Weights of a small transformer language model: width 192, tied embeddings.
MLP neurons of a small language model. Each row is named by its layer, matrix (up: input weights) and neuron, and shows model dimensions 48-175. Each number is 128 + 32 x the weight over its row's rms, rounded and kept within 0 to 255. Numbers have three digits each.
After each neuron's rows, "fires in" lists the words (lower case) most often at its 100 highest values on Wikipedia text that the model never trained on.

L5.up487:123156114101163121153162124144131055116147124173128163123129144105095095179107095119116129186148185094114108133147155134099131143092138198101134156133059118178116168128124160134075113138075137145129112064138114113155100125091136108112134133157125134072110129115146135117152112070160100150167118122184107094135139131133167118132180195115113122138135134130112118135148155082122126076153
fires in: "to", "of"

L17.up279:112059160139106112113141130144134145129128092105155088125124170122129142155085142141149166086097076146224085061136189120157109101097113173143128131139155076123113156126063101141129088132084145114057090101102149138123154164114146122209150149082164087120075123138100165112126127192126154086137127105102141154193151117149186125110131154160118153072152166131179176181141173102069167142146
fires in: "and", "explosion", "inspired", "newspaper", "inspiration"

L7.up391:107159099168138136072151082166149135177155102146100184094149090168135118091133100192142144085113154185152159128106151092074195100142167068060107100129107149091083126074084147129159130130152115108122115131149147117177097105102087139126139083132050117126131103176104109128143147102133153106102180117144096150133090064101123145180126195160100144080133140093154182114093136140134172171116
fires in: "election", "population", "party", "code", "name", "total"

L15.up469:058137117072128142173173127120109101110157151110131154194119080102104098178123150108152109111111125123145157083140172050166136115217175142120172155138152158127119104122161149141137155113101157101067157129137156097162123152089171119100164128202194123090111125071132170104113086119143108186191103124087127083115143176100145147109108147096147165142056099086107171147173122099144128131189
fires in: "to"

L8.up598:122161176150161144079106111127168137088115117127150130174095127117109164136166159133163150155075060164117143174105103116100174098102141121109110110107161177105102144129106092122156124102178146112175125092120148119160114152174098113140127050105123140146095117143087158161129134091120125144113155132128090142130116125134192138140084117077116135124062151058171159117118122137154120128105
fires in: "known", "such", "seen", "living", "taken"

L5.up401:154163143098099118136151119109131098169094122127122140087190163105052171103125114131185125092090150104173127156073132147131087112051151089122174066094162102166157170151164027084100161168141167102076113139170125127149137142116146169095102107113139191119149138087100157077135167106149133142096142132119112181096101126136104121108146124099088110137118133085164180107157089139237089148155
fires in: "he", "it", "died", "were", "him", "those"

L23.up232:136117078151090104180128171085215055118069147132182182131170130092117100170117144136148148106124145058138061120159129106140111102180160115095135134145140089159086116140122112137109198161145099092117086085150190131115142123122104133061104179186097144101140109088136109106113153125166140113134165125094143157161138104137090116210103108095120117057151157093099138103151153150127129143149
fires in: "his", "their", "s", "its"

L13.up108:145175078093078099078068149173193178168133122110123112158104054170165116129140120163125136095099131178155138080114141106094168100064138115082192069153140104083120136068135146112135157116115179086145128113085155111186123106126085126111156100131170177094123122125121133133096176181124134117097095138138155098111121132071072146213163178129129130105158169075195134144137161133147145120096
fires in: "award", "election", "awards", "festival", "party", "contracts"

L16.up670:121150118057125133161099131154141086138221132167085128119160113175135096150127156120128161110064123150079161151150127094117110211082160116096092137196116093171132168151126150163135131127110066135117121121154097145134124092097108110122109105137117054106120105114096128094128124179134126149122167106114136154058055171110116120155135161091132141168079130069147175062160136125088184111097
fires in: "by", "from", "in", "s", "with"

L8.up107:076167120062132146153093152122083106127157107106132101142097104181097150118128121164154132194152092177077130128129167063166171174190133096107103115163119174119143126100157182155118102155128027129139219104146159147092110096110103139181161135180105028071125126135162168084103109176189115101144123168148137113095062124120070175120129090119141141161104082108136182174149101223126141167105
fires in: "national", "international", "european", "american", "indian", "atlanta"

L5.up284:125115057210136072145163114127130131120136111089109177111204106098112099157128092130082119173105134085133065150114123117142042212142149119126115166122162105104110163156170114130085162092167088102114073141101160093152075139106088172097151139139086084104136106104184100098142146144134089135101138091159162160109146085102142097154089125118153147125154136114115059133110118118180116144137
fires in: "their", "to", "her"

L7.up503:125173113168140130137145144139189139165137162148150130131133165104122131121134177210129147127111142151112245098133099121091146135089150173059128093112105068120121160109184155072118126135109162108105103122095145095124107145108110105130116085133109143135073125134123118139171147032127135130171202113161090080098129126116074168130156145104114154221117189086064091107131106087168127075134
fires in: "into", "along", "became", "served", "considered"

L5.up116:144145132119205105215143083133078076123141075139142111123139035166088157124140149151148128126124084177168138119123099187133156181116170119126149163106086161143140107119134146112106202104158061147105133072139073150178056153149131108148122108169114102093104098099120109086123120175144127149156130155117117163116078138118176127149131124069136096135122171131137120110133129112165163102141
fires in: "university", "by", "in", "catholic", "various"

L11.up67:120140112152159100095153123135168123170111112108092178178110106118128074171120083112101121192111197089074086135086140132227101130106145135152194108072121089111090140149154168115121119118106140129141082177128146115163123110032126121136120142136096135136129110065136128165135154099135107117136128125173131130147128098116148115113114204095099138095197103104122135171130179135132169135153
fires in: "to", "over", "there"

L11.up75:127156121132165165150124128143125124151089148107138108123090078079100065139133143057142081160109170095145155104086210150112114126107178102111111076114119160145157140184148108148097128176098166097086141162105092130108108170143129066130165125128218094145164174140079142066153122081125089168142176141103109168117139086116157155107167133128130133067092137113126131119154092129182112114145
fires in: "in", "at", "with", "as", "the", "one"

L15.up562:131155086151136051178168125122172130071173144174089207129137175103119116135099117122099139188073131085122140154138123139144113151147164132123135211125142114161137176135167125121090094098123149128097133173118197115176176145154136121108156156138153138123104117090190178097129130114097150136189143070119146107126116148089098107155126188120089170153147119106101140151173136150212141111152
fires in: "to", "on", "suosikkia"

L8.up234:122183076100169122192129133119112110159059111164148119134207098142139132085108110134170129140176197190055096131160149072114148114123130086196104128150132157165122135140096090159135166214133122107147129163136115118120108098124130149108153119061083091077128114152138168048088126207159143142119116148157140158087123099125108201174171127121102148131158104085157164192175086133148131137140
fires in: "united", "american", "national", "australia", "victoria", "canada"

L8.up388:124121164133133115081143155161146013131109152112094075161131152136162123128147168183164130188113194129046140118121084127145208104105153199133118099129134134095102076127169095099153097085101110112112100054138113119129092107133128149143133112123089103141086110140079129118146149075126118073130134146181148151138122100125121148137144167116109143143077172105205126156118170157143132148103
fires in: "such", "known", "named", "renamed"

L15.up349:160082104076085162152087115148151111167110183096168144065098171086170136104127187106136107201109122091126164147086164120131137165145179105135154101148104109138141141115149052090129159107133168148109072142148049128095097090126144125145151076144124110082113158119118207073128086167177104138140222144102129139068085166104080145106139145110096122190053108169128061123117099184159115134127
fires in: "the", "in", "a", "gf"

L5.up706:098101134083113120092102138113181093159074152094099072096160173142113141122132163187114114101072231154112172119050143119093140130121167128110118092082143117168126096127235121110094138116133117120129130188135104114117082134118146136119110096130117161141118123133113100132151118124174094123127184119138075137110140130116162098140112140107044069120119125120075126114183111139229130071092
fires in: "the", "as", "five", "1987", "eight", "three"

L10.up458:096154094149113112153130142128183154135176104167106166112120083128125123120137104128102113120105087152160123169133080121116130183152147098106104103150120121151147157207169170132118136093193062113112145133122193121217106090128121098115131105164133072140096113127173130164105134115073087118111152140176161127114032097139089133143096164081142131145183199143082133138100127085151107119145
fires in: "its", "received", "her", "continued", "began", "active"

L16.up273:097116159149140129127170126197060114113106100097147159150122069124108115197102120086190147154123134115114107090108161085127103125141172151125099076129129146125111154115126107150211151135068099109056093138134116149078116162116133120173096229144097120093124162126123151100118105116195139101101168108166126189159205179124105133106149079110109143095080108123140148163102186146123175128101
fires in: "of", "inspiration", "inspired", "forced", "and", "drafted"

L19.up735:127137165082127066131184141160106150104111134109166073155179216089089127177080175120111176139114160127132136032148166109153077176053118115089049082159132138177153106118125081105099203146144156124105138149156166127144119148078177112185145100178145091099119153108114102105133114120218088134137146185148171156110154135074138176115116125115075159152097151043108166147141127123145146137149
fires in: "his", "their", "her"

L7.up257:091149161107138148166125098122121076117091127109061103114187163060092143086122141178124181102110107099108124204121071115144151118063100171110115116107128087129108149141116077077076127165127189115081133109150178097114117137157127134124107112135137175166145141122182144050121152087129184130134100105138111118107107111113120100142155123094110106164228156088115148160151164184196093155109
fires in: "he", "st", "it", "have", "mrs", "mr"

L12.up256:117167132102130150157071112098182127175127103142133190081152165103169106084137110112095122097107148120062106165107108112108066179100126101068102135162154085122118142105116093076057165142142104118156138137111168161171081093149110120152071086125136077111121144142104126141178156149174128150144150149175111093103123145129128110157158077067103127187142178078115103131126134205191111117152
fires in: "is", "was", "are"

L19.up137:154155138147137086152140128118141118153101120136152093123098155114081143115110121158090137157133121129138079094130146125177098124037144104119106142124150150100140087083125060056156141149123177089149168101177195095119093151122135123139109080162100108138168110059141087142097185112136078083133138174147099147083130166092181135164146134124087208104120182081074210179115125122153162134133
fires in: "her", "them", "his", "their", "parents"

L13.up6:123155152063164101138089142132107096148102103120050096140168125121130118160146200196149095148115165180094105077109132123169194118121139145127174098174128129146100145111129077172129194128120195082127144101137149097136113125155041152065133099122125161113131100115170114151110102131135139111108100121133136176172167105138039073150167089039143089137097138079126145155197158141178147113152
fires in: "this", "same", "that"

L13.up377:101164097118150120146140120121118093153103074138166107165099109137116121194132131140130179145142173156147097069145172107149117139224154143123134091135134165069139098155126170078142149158125123142089116154114133091140084149088193151068159138187137144111073114075115094122129115113141091157135121133174114098106115169110144110138165119110134128152094161112102105101195111086141121137095
fires in: "to", "too"

L7.up691:124148124122091153128137115119153098160081150097097029124167123065106150181120118193141120106098089164167104124064134124175139122134170141117109035131140157123109117154141133108095164172039197107078144132151150125154093088127119166046153094128117203121151117077187115174121178097125144126135087134126099150130139129111113124128157168072159101096120090125109162107184130070150117121108
fires in: "who", "that", "which"

L17.up219:090184072141159082091089099121190149128137115111181187080176090066063097136156139115115133150072139129158165182095078111155046138130140125111097113112167120126110134126175109128056128105130157125122144157101159140133105146151136146163171143155156152123087127074096139124138132031177122150160176149111120096104118089114142131140119115055121165132130173101058077113132121079155125089130
fires in: "to", "through", "at", "into", "in"

L5.up630:084141150112108114176124125155198099132117086109147132116164148134127127144151161147118099134062146181080202136210141062124179191117111170108107198146090098118118103110125163147122152150080087118068111057144167105092104134111116104139145130194120075135072127182092091166135174103135103124163162132121120086123090140133102177134149172124119187161035187123079106067170129146110147102161
fires in: "into", "using", "towards"

L5.up87:157095147118082096140125149106170126205092104125050108122132070125105111152107116124143085065114134132207039112109141133151133140150141107123139154124180097058088151113152155119098180135146192112111144173142087116145136097106118187095151084167135159139106105110185114150166079158102129152106096089106110180140183110106053103157131150112143136132164056125101141157166103102110132064154
fires in: "it", "there", "therefore"

L11.up310:068168081122147103183151125130180130080172100133106158124171211106079122130125089142123153146094110068067105157144091100130099174070121115114141189124131116117138152163147153018042153122125038150144094134105184153188124137150119118146111166135120081137139144117112126143146140156149097098172115134160119061113139105122092113120128138099095147234163139120150137134128165146161148100172
fires in: "was", "is"

L17.up429:088096138115197071114063053176133135141089114161128054151116118119101166097155116142132148173108121137162127128142141146147143100099148164092108128145092117125071092099130078171145164079109106198125165086143211135067105138131146142200196139127186155117117108110127124137108065153184157151127122134130122135146109105193126156158131171167108087137152133075119129111163155187134138094109
fires in: "of", "the", "and"

L15.up558:128138098069176124201088133158150042074114074137153095124132159143085137142130116184097100148117194134088118122153099116127141145141155158096133144122093117162129105143158162125166113179096152069134046084104091115094074124111145093100166109111107120163115126137162155081101154093130138146160132115126082103142102104159152112152127188100102097157136130169101118100110183166178108143098
fires in: "of"

L15.up576:105126112108140162163157139087134098105125108120161100179132107140111100179169126102128092152068169165130144129150119152097147117166167154134170151140095066143143140090119226093140149149087055137038106124145163093135068166053132136118113144172159121087055153127119110116119134107107144174159132141114100077155164150131166089122141181096101148134058156121141064146120189121149135168158
fires in: "to"

L17.up390:129106103102093116162104099183132160184076109070140082131109125104157126096112099136156095131099082129158166076119166146129172109154142085106094199138130155076081113146188092133150165150143132135148119159153159127030096105130105127109158065170104093137138066039175116116137102202137130108123125103056141098110092169138070154149131117134150147147128091083112135120138140141159181081137
fires in: "the", "not", "it"

L12.up46:110096138136188119114077094179144136177099171114180078077170057132121136141117146195120117143084142125129119058112147109101125141138181167111092112137182168095098166087160110171114121105102111125115152121108107095078127134124035126107148120132206159141157134122069103072129128138145099089092151137110114153049118148100164137133129206085140146134122135111126166132175133147210087132113
fires in: "the"